{"num_hidden_layers": 16, "hidden_size": 192, "num_attention_heads": 6, "num_key_value_heads": 6, "head_dim": 32, "intermediate_size": 768, "vocab_size": 2275, "hidden_act": "gelu", "norm": "layernorm", "norm_place": "pre", "norm_eps": 1e-06, "positions": "learned", "qk_norm": false, "attn_scale": 0.177, "bias": "none", "tie_word_embeddings": false, "parallel_block": false, "init": "normal", "init_std_qkv": 0.0255, "init_std_o": 0.00452, "init_std_up": 0.0255, "init_std_down": 0.00452, "optimizer": "adamw", "learning_rate": 0.00219, "beta1": 0.95, "beta2": 0.95, "weight_decay": 0.084, "lr_head": 0.00598, "max_grad_norm": 2.0, "warmup_steps": 399, "schedule": "wsd", "decay_fraction": 0.587, "decay_shape": "linear", "final_lr_fraction": 0.0, "batch_tokens": 32768, "max_seq_len": 256, "doc_mask": true, "z_loss": 0.0001, "train_tokens": 216600000, "max_steps": 6611, "dataset": "wikipedia_en"}
MLP neurons of a small language model. Each row is named by its layer, matrix (up: input weights) and neuron, and shows model dimensions 32-159. Each number is 50 + 15 x the weight over its row's rms, rounded and kept within 0 to 99.
After each neuron's rows, "fires after" lists the tokens most often just before its 100 highest values on Wikipedia text that the model never trained on. A number after a token or word is its count.

L9.up410:65 70 39 64 45 42 45 10 14 35 32 28 71 51 83 45 50 57 80 57 39 39 47 67 58 29 35 70 56 55 40 63 33 53 51 52 32 63 70 38 37 63 50 58 46 56 43 38 36 66 46 57 49 64 53 59 63 56 16 38 62 50 39 33 89 51 75 27 47 15 56 40 74 40 49 49 43 59 45 67 81 46 65 63 52 71 44 64 31 53 50 31 51 48 60 54 73 60 61 49 50 48 47 62 72 54 39 47 20 60 55 39 36 51 67 61 42 34 36 84 46 41 69 47 10 51 68 59
fires after: " l" 20, " L" 16, " p" 14, " m" 7, " P" 6

L11.up275:65 43 35 55 71 57 36 47 43 60 56 18 61 42 76 26 48 56 85 54 53 40 48 63 57 48 55 32 75 43 49 50 42 45 55 66 13 52 38 29 59 40 51 34 27 46 56 39 47 50 45 46 58 62 53 55 28 72 57 62 59 48 28 58 56 41 29 32 40 63 80 40 46 33 61 59 41 50 65 46 58 40 59 55 43 08 55 88 58 62 45 45 47 66 59 49 31 39 56 47 80 21 35 58 58 44 59 49 71 80 45 70 47 60 67 33 68 53 60 44 28 44 57 60 48 43 52 66
fires after: "b" 43, " b" 14, "w" 11, "f" 7, " B" 5, "p" 4

L10.up731:41 75 56 42 74 48 41 40 60 52 21 33 65 63 74 77 52 49 65 50 37 48 55 40 75 47 36 57 54 34 47 67 52 54 69 58 46 71 35 91 23 40 73 69 39 66 36 38 28 41 53 39 55 36 57 41 29 60 41 56 70 13 43 45 62 37 56 61 65 25 33 26 76 44 71 28 55 44 61 46 54 57 67 70 53 69 49 48 14 63 56 33 73 50 38 21 42 55 50 62 71 49 08 42 52 41 39 51 37 38 29 38 41 54 70 53 56 50 45 52 53 58 13 61 20 83 61 44
fires after: " L" 16, "ro" 14, "l" 10, " l" 8, " min" 8, " Pol" 7

L12.up340:74 66 57 49 27 42 43 53 56 55 56 35 61 50 64 55 45 60 56 31 29 42 67 47 45 42 83 37 36 57 59 51 54 47 26 60 11 32 53 77 57 64 36 29 15 38 58 58 73 37 42 45 45 39 73 62 54 49 57 57 55 69 52 44 34 54 35 54 51 54 64 39 84 37 31 58 53 71 59 68 57 56 40 47 39 53 34 58 74 32 42 76 63 48 77 50 12 01 35 48 51 30 60 89 72 62 59 77 51 28 75 75 37 32 59 36 67 71 69 40 63 33 34 21 66 31 41 30
fires after: " O" 15, " I" 11, "I" 10, "A" 10, " N" 6

L11.up572:59 54 50 38 32 51 46 63 44 31 63 68 50 42 50 53 43 44 44 25 41 57 60 72 36 84 92 32 43 52 41 38 31 54 72 94 29 58 44 42 36 54 66 47 33 57 48 44 38 80 40 36 78 55 82 46 40 27 46 64 45 69 41 81 53 58 55 54 70 39 55 63 54 29 57 31 55 43 51 38 55 54 44 44 25 48 39 39 28 64 25 42 26 39 48 70 43 31 56 47 59 42 66 68 46 44 43 73 35 53 52 30 34 43 84 35 64 53 53 47 45 36 61 33 13 45 39 63
fires after: " the" 13, " Ch" 12, "A" 9, " ch" 8, " The" 8, " B" 6

L10.up514:14 62 49 39 53 43 52 34 50 58 70 48 56 71 78 99 63 67 40 53 49 44 57 51 40 22 57 59 61 49 60 36 38 54 23 64 32 65 56 35 32 47 44 46 40 59 54 51 28 50 52 25 65 30 24 54 61 53 36 41 61 32 38 42 55 52 13 60 54 34 47 58 66 31 62 60 74 69 30 60 73 70 52 50 38 61 40 47 66 59 76 64 29 27 51 56 44 55 53 64 48 30 47 67 62 55 67 84 54 36 60 91 61 50 39 48 43 20 49 60 46 38 37 40 14 34 30 25
fires after: " R" 51, " was" 8, "R" 5, " l" 4, " have" 4

L10.up682:02 48 40 65 36 57 30 74 59 38 31 60 57 61 21 85 60 76 44 42 53 68 67 62 27 42 31 24 56 31 41 51 65 40 50 52 37 64 63 32 40 28 52 52 32 71 39 39 34 65 42 59 46 46 52 63 71 83 54 51 56 38 42 47 52 58 31 45 50 13 60 60 33 58 51 81 49 45 60 52 61 38 48 70 42 37 38 38 57 58 22 57 48 48 33 48 61 47 47 67 79 28 35 61 38 59 45 43 31 66 63 63 59 65 78 35 59 67 39 45 52 40 40 27 41 07 60 55
fires after: "w" 19, "." 15, " Sw" 11, " Sh" 9, "a" 7, "k" 6

L10.up452:10 37 42 40 53 49 31 49 22 52 50 45 79 20 53 74 54 61 54 63 56 36 66 58 71 61 44 43 65 68 24 72 25 46 60 67 36 60 50 46 41 56 11 71 58 74 33 58 38 85 37 54 25 42 40 54 23 63 59 32 65 52 38 58 70 51 43 36 47 29 54 19 49 54 42 30 55 37 20 88 54 65 82 63 32 65 24 63 56 45 29 45 62 48 50 61 68 35 58 64 43 52 37 44 69 68 31 57 39 75 45 60 48 54 56 59 48 38 66 55 61 22 57 56 46 54 56 34
fires after: " f" 21, " m" 19, " l" 8, " M" 7, "m" 5, " n" 5

L10.up407:26 85 62 40 38 51 40 83 50 70 26 57 47 60 19 62 39 62 46 31 29 53 40 50 48 40 49 35 58 29 55 44 68 56 41 61 43 70 49 25 54 59 37 48 13 77 62 30 52 21 41 61 53 50 45 34 79 74 71 61 59 43 49 52 55 32 50 71 47 42 53 38 58 49 69 53 43 46 45 41 54 60 28 57 58 38 40 87 39 82 32 39 67 20 31 64 46 46 24 42 62 38 15 52 64 53 56 51 51 68 37 49 52 66 45 55 51 60 53 76 34 50 25 63 39 60 71 50
fires after: "il" 20, "ol" 20, "ul" 5, "iam" 5, "q" 5, "b" 4

L13.up625:84 75 26 53 48 46 74 31 29 39 36 42 81 62 43 29 68 54 48 47 48 37 55 46 67 40 71 38 61 71 55 45 36 58 34 48 36 31 35 33 32 38 68 49 24 90 73 74 45 50 39 39 59 50 53 74 65 52 70 44 59 57 54 81 52 48 40 71 54 54 37 43 63 54 55 26 60 27 39 64 70 87 47 52 43 48 35 59 34 53 63 43 56 46 36 62 67 38 51 46 66 60 35 73 75 69 54 52 40 51 62 27 38 63 35 43 33 54 47 87 59 60 62 71 38 57 39 70
fires after: " " 82, " (" 7, "17" 5

L9.up21:65 65 44 28 13 58 45 51 39 57 41 37 90 51 61 31 56 50 46 13 54 51 63 48 59 68 74 41 49 39 49 63 33 74 48 43 51 76 31 60 13 56 45 48 37 52 69 34 57 54 44 65 32 41 49 66 64 57 77 63 52 77 47 38 56 26 55 32 53 49 65 65 49 46 65 35 51 35 43 59 55 57 52 53 51 53 47 43 35 47 44 64 70 47 61 80 05 60 33 70 43 38 30 41 69 48 57 98 67 47 62 33 73 81 53 53 54 50 42 46 28 69 46 50 43 46 69 35
fires after: " in" 37, " M" 12, "," 9, " m" 8, " " 8

L11.up451:64 80 45 42 55 69 57 54 42 55 48 12 66 51 26 46 57 52 14 39 68 62 57 38 55 61 94 33 57 46 59 62 44 54 13 38 42 52 53 50 27 55 17 57 34 35 53 52 25 22 43 47 34 51 57 44 61 42 55 49 62 56 52 67 47 40 22 37 47 40 90 34 55 38 67 44 71 57 54 54 36 47 57 33 41 39 67 60 24 74 71 64 68 32 66 69 18 50 66 61 36 33 47 65 58 48 39 77 22 59 40 51 42 64 44 55 63 50 25 38 42 46 65 51 73 54 45 47
fires after: "," 32, " in" 21, "\n\n" 6

L13.up88:72 63 33 37 44 37 41 58 36 34 68 30 56 57 49 53 07 45 34 49 59 71 55 40 57 50 59 52 29 35 54 51 13 29 57 39 56 45 45 65 50 50 53 34 29 50 68 65 29 48 40 33 77 39 92 51 59 36 53 37 67 45 40 40 58 25 65 39 46 56 63 35 68 58 58 71 60 54 37 56 86 39 56 37 32 61 26 43 46 43 57 35 34 55 40 47 12 44 53 67 70 58 59 67 54 34 49 63 23 50 37 53 23 61 56 41 51 60 41 41 60 57 61 36 75 54 78 60
fires after: " M" 29, " T" 16, "t" 6

L11.up397:42 59 39 53 76 47 46 44 40 51 59 56 49 69 47 49 52 34 74 20 40 38 36 53 40 72 51 61 68 75 65 72 49 35 45 50 56 71 49 54 61 75 57 42 53 45 80 89 72 50 36 63 35 43 44 56 45 27 54 59 48 36 43 64 70 61 41 56 49 58 72 41 63 57 37 33 47 49 56 50 43 24 57 64 43 39 48 53 60 67 51 46 36 35 32 66 57 51 51 73 70 59 28 46 78 53 65 74 32 66 37 71 46 67 38 38 47 24 36 54 46 60 44 52 08 58 40 58
fires after: " ch" 14, " dist" 11, " Ch" 8, " d" 7, " l" 7, " con" 6

L13.up107:61 68 35 32 74 66 59 40 59 59 74 25 59 53 66 51 59 35 60 44 57 41 63 63 28 38 50 47 77 50 39 73 21 33 66 54 52 66 65 61 29 58 55 29 24 40 56 73 62 55 28 39 44 63 57 68 52 40 55 63 40 67 56 43 36 31 40 59 37 51 72 61 72 62 35 22 64 35 61 75 53 40 45 56 41 66 34 60 34 20 71 27 36 48 23 63 61 45 43 29 54 58 56 69 64 56 50 95 30 62 13 61 63 69 36 48 49 22 70 86 51 46 39 57 46 59 35 37
fires after: " p" 26, " c" 12, "t" 6, " P" 5, " int" 5, " t" 5

L12.up364:52 99 57 79 72 66 38 57 22 26 54 52 57 49 28 58 62 38 66 53 66 51 50 61 42 53 40 21 48 23 67 60 39 42 82 68 55 49 46 26 35 54 59 50 51 78 71 60 48 32 48 66 43 40 49 45 31 67 58 41 95 55 63 66 56 73 44 39 72 36 71 44 27 43 76 49 53 48 44 59 71 46 27 70 69 18 51 53 63 68 47 51 54 47 59 35 36 56 33 45 74 42 57 44 54 48 46 46 64 71 52 33 32 33 51 28 44 32 29 62 50 32 42 55 55 20 32 28
fires after: " b" 24, "ib" 10, " ob" 9, " p" 7, "." 4

L9.up726:00 69 07 67 32 61 35 72 30 50 66 47 61 74 38 45 39 33 49 52 41 46 64 44 27 53 40 43 42 18 54 39 43 45 68 27 54 41 46 47 51 47 46 47 42 71 49 50 38 53 48 46 42 36 36 61 75 74 55 38 37 35 64 50 50 71 33 41 50 49 69 37 53 44 25 77 43 53 78 28 60 25 39 70 50 58 60 59 60 61 41 70 54 32 40 61 53 55 45 35 57 30 52 46 36 32 42 63 60 65 45 41 62 65 55 62 38 50 41 55 54 50 39 09 45 23 49 51
fires after: "." 29, "w" 9, " wh" 8, "h" 6

L12.up319:38 60 42 32 38 50 65 30 39 68 45 35 54 19 51 40 44 44 52 29 43 22 61 60 37 31 75 55 58 58 52 63 47 43 48 53 61 47 16 19 71 36 46 27 21 12 66 88 71 58 46 68 51 42 64 49 33 48 64 66 60 45 40 31 46 53 58 53 32 73 56 33 42 37 59 39 73 81 51 45 73 39 22 36 53 49 61 60 57 61 42 59 91 47 48 52 59 55 49 51 54 41 51 83 41 46 62 58 67 62 42 68 31 56 47 24 59 56 46 57 47 70 53 63 30 31 57 41
fires after: " C" 21, " G" 13, " B" 11, " E" 10, " c" 6, " b" 4

L11.up266:51 89 45 51 72 65 47 43 61 34 73 40 55 47 80 69 45 65 60 34 62 59 53 58 65 39 43 23 50 62 45 58 51 37 35 62 09 62 38 45 47 53 70 55 54 60 48 30 46 32 40 57 58 71 42 67 35 31 49 70 44 27 31 42 41 51 34 22 68 39 57 36 54 55 50 35 43 34 70 59 28 61 74 64 46 52 33 42 42 64 51 47 77 37 41 55 49 30 51 89 50 25 41 51 65 70 21 29 45 44 43 49 15 52 54 50 50 65 47 47 54 65 35 33 29 50 39 41
fires after: "o" 14, "ro" 14, " Se" 7, " de" 6, " o" 6, "e" 5

L12.up630:64 51 34 67 60 47 48 45 18 56 40 34 37 32 43 51 37 59 60 32 54 63 59 78 37 54 46 63 52 52 75 60 51 53 62 54 29 58 40 34 22 57 38 59 26 44 36 58 43 38 39 44 44 62 64 67 36 67 34 50 72 52 44 29 57 58 64 31 85 67 77 49 34 30 57 45 32 56 69 51 57 34 36 64 42 61 37 69 43 56 33 45 49 19 41 38 72 29 39 33 68 40 41 68 72 62 51 84 71 79 45 46 46 54 71 51 56 24 40 56 53 40 45 52 64 30 38 34
fires after: " b" 27, " B" 19, " P" 8, "ap" 6, " p" 4

L5.up428:08 60 13 26 56 52 43 42 45 38 55 55 61 43 21 57 40 42 79 49 43 65 34 44 55 57 50 43 53 53 50 54 57 53 56 19 33 50 29 52 60 61 38 65 48 43 61 52 46 77 42 72 52 37 38 59 23 99 63 50 52 30 43 23 57 63 39 57 78 20 67 23 52 43 19 39 62 34 59 55 69 48 46 75 54 55 69 57 55 63 37 57 67 33 65 66 62 31 63 57 37 45 11 77 44 27 48 64 64 43 50 25 65 20 61 31 31 51 52 66 60 61 54 43 60 38 50 64
fires after: " L" 25, " W" 15, "h" 12, " Sw" 7, " Wh" 7, " f" 6

L10.up532:28 89 50 39 37 44 47 83 55 56 54 44 58 51 43 50 63 43 71 50 33 68 47 60 41 41 57 41 20 34 84 58 68 75 59 53 37 60 29 50 47 41 61 44 43 60 50 49 44 37 45 35 74 43 61 49 51 44 66 64 72 31 83 51 58 53 47 68 54 49 65 34 50 63 66 59 32 50 53 35 40 49 43 62 53 24 61 43 46 86 31 30 63 19 44 37 24 43 16 39 51 47 26 41 53 39 77 61 66 47 26 39 49 70 96 59 20 58 41 58 23 50 27 75 37 70 47 40
fires after: "ar" 16, "ur" 10, "ran" 9, "il" 8, "ul" 7, "amp" 7

L12.up37:57 58 45 42 58 60 50 59 35 43 35 42 34 57 39 46 72 34 64 45 62 44 77 66 29 04 55 67 70 43 46 58 47 38 39 51 36 89 36 55 64 48 48 25 44 56 46 47 68 48 40 75 47 35 52 43 47 62 31 69 80 39 33 57 31 48 16 56 46 38 77 26 46 53 45 46 80 46 76 60 62 30 36 57 45 43 39 54 58 61 23 63 52 35 59 42 35 50 60 56 68 55 58 71 73 61 45 81 51 70 25 52 38 54 47 33 67 20 58 73 65 75 45 60 52 69 53 48
fires after: " B" 27, " P" 16, " G" 7, " F" 6, "u" 4, " b" 4

L10.up536:49 55 23 35 77 49 58 84 37 42 46 72 50 63 55 71 35 62 49 50 55 25 44 47 50 43 34 26 56 38 38 53 60 64 38 67 33 56 63 65 19 50 51 40 61 50 76 29 30 55 39 28 48 52 61 86 68 61 54 56 55 00 34 23 55 57 68 63 55 17 42 41 57 57 26 54 56 54 39 75 71 52 74 71 64 52 49 33 61 57 33 63 64 49 46 42 69 36 79 64 54 49 31 75 46 52 25 54 34 58 46 48 55 29 67 35 43 65 71 52 70 59 40 15 39 43 28 62
fires after: " l" 14, " Sw" 12, "e" 9, "w" 8, " we" 6, " de" 5

L12.up308:93 60 44 39 51 55 65 51 20 42 25 35 52 51 52 50 40 58 23 56 58 67 49 70 59 68 58 48 42 45 60 50 20 49 54 36 56 27 51 41 29 49 58 32 30 64 55 91 50 53 46 71 58 28 63 57 56 52 72 82 67 65 38 79 56 52 32 69 55 40 45 33 60 44 35 34 53 35 48 55 66 49 32 40 20 84 33 57 38 62 53 42 68 36 34 60 40 21 60 45 73 48 50 44 46 56 38 56 36 56 53 51 42 44 43 14 52 68 47 70 57 50 44 74 38 26 61 46
fires after: "17" 29, " " 25, "18" 13, "16" 10, " (" 7, "14" 6

L10.up63:63 45 20 46 29 35 67 52 22 51 52 68 60 87 54 53 34 59 24 27 58 50 60 51 32 61 81 39 67 69 65 49 51 56 36 54 62 54 71 26 22 53 46 45 57 79 62 59 49 37 44 62 54 48 65 57 64 40 57 50 66 48 55 59 47 38 68 26 28 28 41 55 59 38 70 32 44 34 68 59 57 62 34 53 40 37 41 67 40 53 50 64 85 32 38 57 40 41 21 61 29 40 47 76 48 48 35 73 59 44 53 42 55 69 65 53 40 58 29 46 29 53 49 39 23 49 49 72
fires after: " in" 26, "," 18, " the" 15, " of" 5

L12.up102:81 45 51 32 43 69 35 65 52 47 46 68 70 53 19 53 58 62 59 31 45 49 76 34 65 43 64 56 66 53 54 32 63 44 16 30 32 60 50 33 44 42 32 64 02 47 46 54 55 54 41 78 57 40 45 54 41 17 49 59 52 44 64 62 42 35 35 60 55 57 81 35 61 42 52 42 51 47 55 84 34 62 48 36 35 63 29 39 22 61 33 52 64 51 46 35 32 53 54 57 52 57 40 66 68 47 32 61 48 48 48 63 56 23 72 27 58 60 67 41 89 09 45 66 39 26 60 31
fires after: "y" 18, " I" 13, "I" 7, " h" 6, " e" 6, " Che" 4

L5.up306:34 51 49 30 65 64 55 66 23 63 52 33 81 38 55 59 41 37 45 27 50 31 49 68 41 50 41 47 50 65 54 50 49 63 58 40 69 71 42 55 23 72 38 65 43 54 75 40 59 23 46 32 49 19 91 61 61 85 36 42 48 52 48 53 71 41 74 63 26 23 43 48 60 44 55 51 53 45 57 60 56 43 57 63 46 57 41 64 41 54 89 36 70 44 30 49 60 69 50 62 47 53 50 38 93 55 50 85 43 59 63 49 58 54 54 58 42 24 43 44 59 43 36 46 47 18 55 55
fires after: " w" 18, " L" 11, " d" 7, " Sw" 5, " (" 5, " s" 5

L5.up141:63 70 58 46 54 61 77 26 51 37 53 36 37 50 27 72 34 67 45 15 34 57 66 45 71 55 47 67 54 60 48 21 13 36 46 28 62 79 38 50 60 51 42 35 46 54 54 38 18 46 43 38 88 63 80 62 47 68 43 28 40 44 78 56 38 49 52 53 68 47 30 42 80 65 49 27 68 67 56 28 77 55 64 50 44 63 21 65 50 42 39 71 41 49 78 44 52 46 35 61 68 54 59 62 60 20 62 40 37 65 31 41 66 46 64 23 48 39 41 53 69 44 37 47 61 27 77 69
fires after: " M" 24, " D" 15, " T" 11, " S" 10, " L" 6

L11.up712:35 50 32 43 30 35 54 60 14 45 69 38 56 41 47 76 59 64 80 27 25 44 43 64 39 57 52 84 42 65 60 62 25 35 62 50 49 59 33 40 63 65 35 48 48 56 76 40 42 50 44 45 60 54 56 76 41 83 54 57 55 45 44 55 72 37 29 43 41 29 85 54 69 50 42 40 25 51 78 62 88 48 34 52 56 53 33 48 59 56 46 62 21 48 43 57 48 47 60 63 55 35 32 64 72 56 49 70 37 70 29 41 46 63 58 49 66 52 52 66 64 32 32 42 27 39 62 65
fires after: " p" 21, " st" 12, " r" 8, "w" 7, " P" 6

L10.up255:28 48 29 35 47 70 35 44 18 53 57 47 75 44 25 46 38 46 56 21 66 49 29 49 69 47 37 42 53 48 64 60 57 64 38 29 39 62 35 59 55 76 58 61 55 55 51 73 61 73 43 71 35 76 64 81 66 36 49 78 57 50 32 45 57 58 42 47 57 64 87 43 57 37 49 23 57 61 48 53 41 53 64 77 50 55 64 30 46 57 55 55 53 39 21 76 51 43 55 40 68 40 30 48 67 49 63 49 58 60 46 43 74 51 41 47 74 41 37 33 64 46 51 51 55 37 23 73
fires after: " d" 28, " D" 15, " J" 6, " f" 4, " in" 4

L5.up433:19 74 40 21 61 67 58 35 38 59 40 39 61 48 40 38 45 38 65 09 25 30 64 66 87 16 58 47 35 42 60 53 23 73 51 21 59 78 56 56 39 45 31 52 38 54 79 59 43 73 39 39 66 69 51 64 36 80 43 58 31 34 63 51 42 38 70 60 55 54 55 37 84 43 50 14 43 55 50 49 82 54 61 67 58 57 44 40 27 81 58 37 57 65 35 53 70 43 59 55 47 47 38 68 81 48 59 45 46 27 49 46 61 32 40 51 40 49 52 47 47 48 45 69 35 39 45 59
fires after: " L" 32, " V" 21, " D" 17, " v" 5, " d" 5

L13.up558:49 57 54 78 63 30 47 49 20 35 39 47 40 63 09 58 33 39 59 41 41 51 68 71 49 67 42 60 49 47 60 63 55 46 64 41 43 56 58 32 59 50 49 44 41 44 78 50 52 23 33 46 39 33 42 54 86 23 41 62 53 01 42 63 44 56 68 50 53 65 51 59 65 47 41 25 46 54 50 42 41 50 52 77 65 53 66 65 65 83 65 18 46 46 47 33 61 31 58 73 78 37 44 52 51 75 59 52 46 81 52 29 21 51 50 63 54 46 47 64 57 39 52 42 42 28 57 49
fires after: " re" 19, " l" 10, " ch" 9, " d" 8, " Re" 7

L11.up243:50 54 60 44 34 78 71 40 34 32 43 33 78 43 46 65 51 60 62 59 52 36 66 58 62 44 58 70 41 51 49 66 39 36 43 58 44 68 28 53 28 80 48 42 72 71 76 51 09 42 41 21 40 42 64 55 46 53 43 49 67 41 55 36 54 33 42 60 28 43 52 29 65 56 34 29 50 87 67 71 70 63 62 32 30 63 56 30 46 47 41 58 62 82 59 47 53 26 38 82 37 42 42 80 56 66 69 52 63 67 42 86 57 57 34 36 50 55 50 66 83 22 42 28 37 48 36 40
fires after: " R" 15, " to" 13, " r" 10, " was" 6, " n" 6

L10.up351:72 80 19 51 32 57 62 50 24 16 34 38 68 54 46 60 31 64 58 61 56 62 81 55 42 45 47 39 57 23 57 42 40 52 45 56 48 40 58 32 61 52 75 50 25 52 29 55 76 47 47 38 77 48 86 52 69 32 79 61 66 66 76 57 74 43 55 49 52 41 32 53 53 66 61 45 23 42 47 59 34 47 45 42 23 45 27 55 44 61 74 34 48 44 33 65 13 53 44 49 47 35 38 50 61 58 39 41 58 67 38 68 36 41 56 39 55 33 76 69 80 35 39 46 63 25 73 45
fires after: " T" 24, " t" 9, " p" 7, " to" 7, " w" 7, " in" 4

L5.up32:47 56 48 84 39 96 53 58 38 34 73 47 58 75 23 76 39 74 27 51 25 47 60 69 27 23 50 61 42 41 34 68 15 64 51 73 60 57 42 41 52 36 24 64 40 48 70 45 58 61 39 69 50 27 30 50 70 61 54 64 39 60 31 38 49 21 56 34 61 58 62 48 52 20 48 64 47 24 59 44 73 63 50 82 41 33 21 54 51 19 32 47 57 54 62 78 39 52 32 62 62 50 43 62 51 46 53 45 55 26 50 41 55 47 70 38 61 44 54 47 41 37 50 48 41 11 68 58
fires after: " K" 33, "S" 5, "u" 5, "un" 4, " W" 4

L6.up48:53 61 56 47 70 70 56 47 19 28 63 27 50 64 44 66 49 70 82 29 58 50 52 42 44 61 55 56 49 66 55 36 43 45 53 48 29 67 45 76 52 60 62 35 51 52 64 55 47 49 38 47 49 54 68 67 24 67 34 41 77 43 31 39 56 29 57 29 61 21 48 39 86 32 56 28 37 42 68 46 48 48 58 86 57 68 42 81 47 26 84 15 34 60 33 41 82 52 43 94 44 62 49 63 45 52 52 40 54 72 60 34 57 51 29 58 63 06 27 80 74 43 68 61 27 59 42 60
fires after: " " 36, " s" 15, " m" 10, " L" 7, " t" 6, " l" 6

L5.up547:00 62 44 60 44 53 55 16 38 34 74 44 36 48 32 76 60 53 55 34 39 44 77 59 65 24 55 44 67 37 59 62 40 37 61 41 25 75 55 35 54 45 46 56 47 49 39 56 24 47 49 85 44 37 71 60 44 68 51 58 59 34 40 77 42 43 27 38 38 56 74 40 67 30 50 52 57 48 51 44 51 36 55 57 46 68 31 51 55 39 54 61 52 57 49 49 53 44 56 61 38 51 82 68 44 40 40 52 47 64 40 50 65 55 63 32 61 17 53 57 34 45 55 19 31 34 47 62
fires after: "F" 16, " W" 13, "W" 8, " Ch" 8, " L" 7

L11.up624:48 73 58 16 64 59 69 65 43 57 51 33 71 41 58 58 54 65 49 51 63 49 49 40 40 45 78 44 41 35 87 25 54 76 42 30 65 35 35 65 47 52 36 62 48 16 65 60 48 40 41 43 41 73 61 65 54 40 40 47 41 40 43 51 51 83 29 80 39 35 41 49 53 73 48 50 77 48 64 43 58 48 71 69 55 55 35 71 58 56 54 35 69 28 51 46 35 30 40 54 60 50 42 38 22 61 25 97 48 97 59 64 34 37 29 48 66 46 44 49 62 52 52 53 48 18 48 49
fires after: "," 22, " and" 12, " em" 5, " s" 4, " cons" 4, " is" 4

L5.up265:28 59 47 55 42 66 44 53 46 59 71 46 78 46 27 89 63 65 38 45 56 58 67 53 56 21 56 49 45 68 42 43 50 61 49 46 44 52 54 27 44 32 54 54 44 37 75 42 46 73 37 48 63 27 66 97 46 66 52 36 52 51 43 49 32 28 53 34 25 36 53 69 62 42 54 41 58 41 63 51 80 50 57 79 44 32 47 30 38 54 64 47 60 54 53 66 70 19 54 80 32 41 40 45 47 20 63 68 56 50 58 32 60 23 61 48 63 91 63 41 39 36 38 36 37 07 37 59
fires after: " W" 31, " J" 23, "W" 11, "S" 6, " K" 6

L9.up299:38 77 33 32 54 38 40 30 20 39 29 31 55 57 60 27 66 49 61 44 43 33 39 46 59 67 45 53 56 69 63 40 31 64 49 56 62 58 58 27 37 57 42 37 49 66 52 62 45 73 45 83 44 36 56 67 48 60 51 52 48 20 11 30 49 59 61 61 43 44 60 50 57 55 42 37 52 74 61 79 80 40 61 74 53 67 41 37 52 71 54 69 52 27 40 62 71 47 68 57 55 61 62 72 61 59 26 24 37 59 41 78 37 23 47 43 58 30 50 79 42 49 50 63 35 59 54 43
fires after: " " 22, " L" 12, " e" 10, " al" 10, " l" 8, " app" 5

L13.up72:54 42 51 56 55 49 45 54 52 47 55 42 65 36 68 44 44 49 68 52 22 35 58 54 37 22 74 65 50 49 41 61 46 46 53 46 35 52 51 45 44 60 16 26 07 53 45 57 69 52 41 27 51 43 73 67 52 20 57 71 59 57 64 80 45 38 57 43 14 44 64 47 51 78 79 26 64 44 50 51 61 43 43 79 48 38 45 68 50 58 47 29 35 57 42 38 30 71 57 36 48 38 70 76 39 64 67 53 56 57 42 35 65 64 60 45 64 29 35 53 59 44 41 39 56 54 37 52
fires after: " P" 13, " p" 12, "P" 9, " v" 7, "M" 7, " C" 6

L13.up639:46 61 62 60 64 69 47 25 52 48 39 33 60 58 41 56 33 55 69 58 76 28 49 85 55 41 40 44 61 67 42 61 40 33 48 66 49 69 49 35 68 51 81 36 79 37 60 64 48 34 48 49 29 76 73 67 85 40 60 57 47 44 41 75 67 57 60 43 60 32 75 38 77 55 50 50 65 88 43 48 54 58 40 39 59 45 32 50 64 40 45 37 72 46 61 28 64 31 26 70 51 45 27 44 32 48 78 52 54 76 43 34 13 49 73 45 48 41 42 39 37 27 58 20 31 49 51 36
fires after: " re" 15, " (" 15, "-" 13, " " 9, " Re" 8

L11.up615:69 62 28 47 52 49 66 52 57 51 46 39 61 58 71 76 44 65 17 35 71 49 51 72 59 59 61 61 44 46 65 76 38 40 57 51 50 37 49 42 45 51 39 39 26 54 52 52 52 43 38 36 56 84 64 62 40 33 75 53 63 60 62 62 41 30 40 50 49 68 36 59 65 54 56 33 51 30 32 47 49 42 37 55 30 77 39 71 41 42 22 53 70 65 54 74 52 29 37 55 49 35 64 50 67 25 78 86 55 40 50 29 60 53 54 36 50 53 62 41 40 61 47 34 51 16 61 27
fires after: " in" 26, " of" 16, " T" 9, " and" 8, "," 5

L5.up82:48 61 34 80 60 46 56 39 36 33 65 46 36 35 28 69 74 48 51 22 11 29 74 47 75 23 70 86 64 22 51 41 19 33 56 36 37 46 42 55 31 57 44 55 48 59 64 66 66 57 43 54 51 61 57 70 30 29 67 52 51 44 43 69 52 59 61 43 34 45 73 36 50 52 55 17 77 65 60 48 69 39 52 60 40 61 60 73 51 44 60 40 46 34 48 73 80 53 65 70 39 54 60 79 56 36 61 52 53 44 28 31 58 34 59 20 56 38 62 59 30 51 59 50 49 56 56 51
fires after: " D" 38, " L" 8, " V" 7, " C" 6

L5.up297:45 40 50 51 35 64 45 64 50 46 54 45 62 79 30 33 26 55 29 40 44 70 65 59 19 40 46 57 25 22 34 35 46 62 57 56 58 41 64 60 66 54 21 69 41 57 45 58 73 49 44 45 55 21 84 71 64 62 66 48 55 43 49 39 55 64 43 31 56 06 73 41 45 47 36 53 48 38 55 39 89 30 46 64 55 56 41 44 39 26 41 58 48 63 40 54 46 38 54 67 63 46 71 81 41 43 55 56 30 77 59 73 56 39 72 26 43 31 36 41 38 36 61 18 67 10 48 68
fires after: " K" 37, " W" 22, " B" 11, "ild" 4

L5.up611:35 49 50 67 52 43 37 45 43 48 65 44 74 57 29 66 34 45 44 27 36 33 71 57 48 36 43 37 74 56 71 54 32 51 86 37 57 95 44 54 64 36 59 60 51 45 82 58 63 44 42 73 70 32 45 39 36 85 77 46 66 27 42 46 63 55 69 47 50 35 67 24 45 40 34 28 54 29 50 45 63 45 70 79 44 42 49 35 41 57 47 76 50 41 31 60 54 48 56 51 56 43 60 61 36 64 22 54 31 84 54 34 49 55 39 38 28 51 60 55 70 59 34 35 35 21 29 72
fires after: " W" 29, " w" 13, " B" 10, " L" 9, " h" 6